config.yaml
n_kv_head: 8
d_mlp: 1024
positions: "rope"
rope_base: 1990.0
tie_embeddings: false
parallel_block: true
init: "normal"
init_std_qkv: 0.028
beta1: 0.9
beta2: 0.98
warmup_steps: 404
decay_shape: "linear"
steps: 6427
MLP neurons of a small language model. Each row is named by its layer, matrix (down: output weights) and neuron, and shows model dimensions 48-143. Each number is 128 + 24 x the weight over its row's rms, rounded and kept within 0 to 255.
After each neuron's rows, "raises" lists the tokens whose logits its output raises most directly, leaving later layers aside.

L11.down374 [133 162 113 114 143 139 145 167 147 124 163  94 141  81  90 109 139 134 127  98 164 132 127 101 125 134 126 133 177 133 107 133 114 111 153  75 140 131  76 109 122 107 166 151  66 128 120 147 142  77 138 100 122 133 131 122  88 123 121 150 102 166 165 175 142 154 142 141 128 155 113  94 167 138 104 153  72 106 117 118 134 104 129 170 133 136  98 160 141 140 103 141 127 120 105 130]
raises: "å", "ments", "aling", "als", "ations"

L10.down105 [148 141 135 151 134 141 134 122 146 129  99 170 160 113 159 109 149 147 128 137 105 150 111  91 129 109 139 144 121  66  74  84 144  82 155  91  84 145 157  84 136 107 138 113 172 117 141 136 123 127 145 131 115 141 132 200 105  84 102 113 103 129 124  79 121 122 123 103 185  88 140 135 107 108 102 121 108 142 125 117 154 149  99 139 147 142 206 127 181 165 146 178 127 108  99 110]
raises: "lie", "t", "sen", "t,", "ming"

L11.down499 [144 106 160  95 135  86 159 112 163 150 166  85  72 106 114 131 119 126 145 146 144 134 150 140 122 117  97 161 145  85 124 116 147 138 108 120  86 138 100 141 157  81 138  84 152  89 105 149 156  68 107 110  91 129 143 126 128  84 103 119  98 155 120 165 129 100  97 168 147  92 100 118 128 134 119  94 149 114 107 124 113 134 124 122 120 138 111  77  95 131 151  91  97 113 172 136]
raises: "ed", "ed,", "hood", "cy", "ations"

L12.down750 [119 150 142 109 134 137 132 152 149 153  79 129 119 126 137 126 170 143 104 163 131 138 126  96 145 153 133 120 128 112 177 148 129 163 149  98 150 149  96  86 116 130 139 130 172 183 134 106  83 159 103 127 139 166 161  76  81 138 168 101 115 113 145 120 165 120 122 132 110 100 107 125 127  98 104 163 132 141 128 126 137 110 139 143 115 110 105 137 112 142 149 112  83 158 168 109]
raises: "erm", "ate", "ate,", "ate.", "ac"

L13.down560 [123 155 116 118 136 155 118 133 134 146 142  78 162 125 109  96 201  84 152  93 108 132 109 123 146 108 133 118 105 122 132 126 112 139 147 137 151 140  97 110 128 164 120  99 108  92  86 155 158 141 127 120 154 125 121 185 122 145 144 168 122 113 115 146 131  88 133 156 106 114 188 148 142 136 119 150 102 116  92 139  93 114 135 107 118 111  87 122 139 114 135  95 181 147 146 112]
raises: "gan", "chan", "ger", "gu", "gers"

L11.down1022 [132 104 135 146 105 156 132 101 141 124 101 154 153 113  71 110 153 196 125 116 100 175 100 111 166 164 115 175  89 129 117 118 169 130  88 122 138 155 145 139  77  46 165 168 142 147 145 123 159 114 128 172 141 118 124 107 120 119 139 106 157 113 121 128 127 127 112 132 127  85 146  93 124 124  96 153  78  82 112  97 130 137  95 122 133 121 132 136 103 112 148 107 151 145 133 123]
raises: "ces", "ced", "ctions", "ction", "es"

L12.down585 [117 158 114 132  87 126 134 130 116 129 102 117  97 146 122 130 190 129  98 133 144 135  51 126 138 192 179 147 105 133 101 111 150 140 129 159 108 123 131  89 173 151 135 107 146 128 131 129 142 135 103 132 151 112 116  74 142 138 118 141 176 131 126 130 144 128 142 117 147 139 101 121 123 121 133  94 164 140  67 134 146 136 128  98 110 134 126 100 144 182 158 139 133 140 140 141]
raises: " Kh", " Kum", " Bh", "akh", " Raj"

L5.down559 [120 105 127 115 122 119 152 173 119  88 118 104 200 115  96 109 143 119 136 108 123 144 151 170 154  99 109 135 108 156 110 132 102  97 144 136 100 104 107  82 152 121 131 145 133  87  99 179 160 138 147 119 169 128 129 122 118 106 178 134 118 101 100  83 124 152  99 111 135  71 149 119 115  95 100  92 147 123 118 130 120  91  83 113 142 142 171 139 109 162  85 101 161 111 115 113]
raises: "gers", "ient", "le,", "le.", "istics"

L12.down855 [112 101  61 129 112 129 144 182 115 138 150 139 109 120 177 113 142  86  96 129 105 125  90 118 111 119 126 157  89 139  93 104 174 129 120 111 116 132 116 147 122 111 112 106 111 103 165 119 151 139 121 138 142  99 122 134 160 159  75 107 119 143 146 148 120 130 115 158 115 138 184 126 135 137 139 117 110 130 110 137 142 152 120 121 163 129 145 115 108 125 102 115 119 105  78 147]
raises: "”", "====", " ====", " and", "ither"

L12.down241 [132 125 119  73 126 106 101  87  83 130 115 133 138 125 104 105 109 126 164 116 150 166 111  93 133 115 130 141 136 122 140 122  99 134 102 164 139 120 109 136 144 124 108 148 129 133 116 123 123 137 127 120 108 129 107 163  77 135 122 104 100 126 157 106  91 163 150 114 178 115 137 153 139 147 117 103 189 148 155 123 145 124 153  64 152 138 134 105 173 143  95 155 108 133 157  99]
raises: "ary", "ato", "ate,", "rove", "arian"

L6.down602 [ 73  61 128 127 112  88 134 134  94 133 140 109 202 135 106 109 121 145 123 119 104 105 140 149 130 105 108 135  90 122 111 123 170 146 102 159 106 117  67 140 115  72 119 156  96 144 147 135 173 138 164  87 129 124 162 178 125 128 189 108 152 133 125 117 152 142 148 112 113 146  85 129 143 152 130 108 134 143 129 143 146 138 142 132 140 135 170 146 122 171 133 152 125 106 128 157]
raises: "ted", "'t", "ality", "ne", "ier"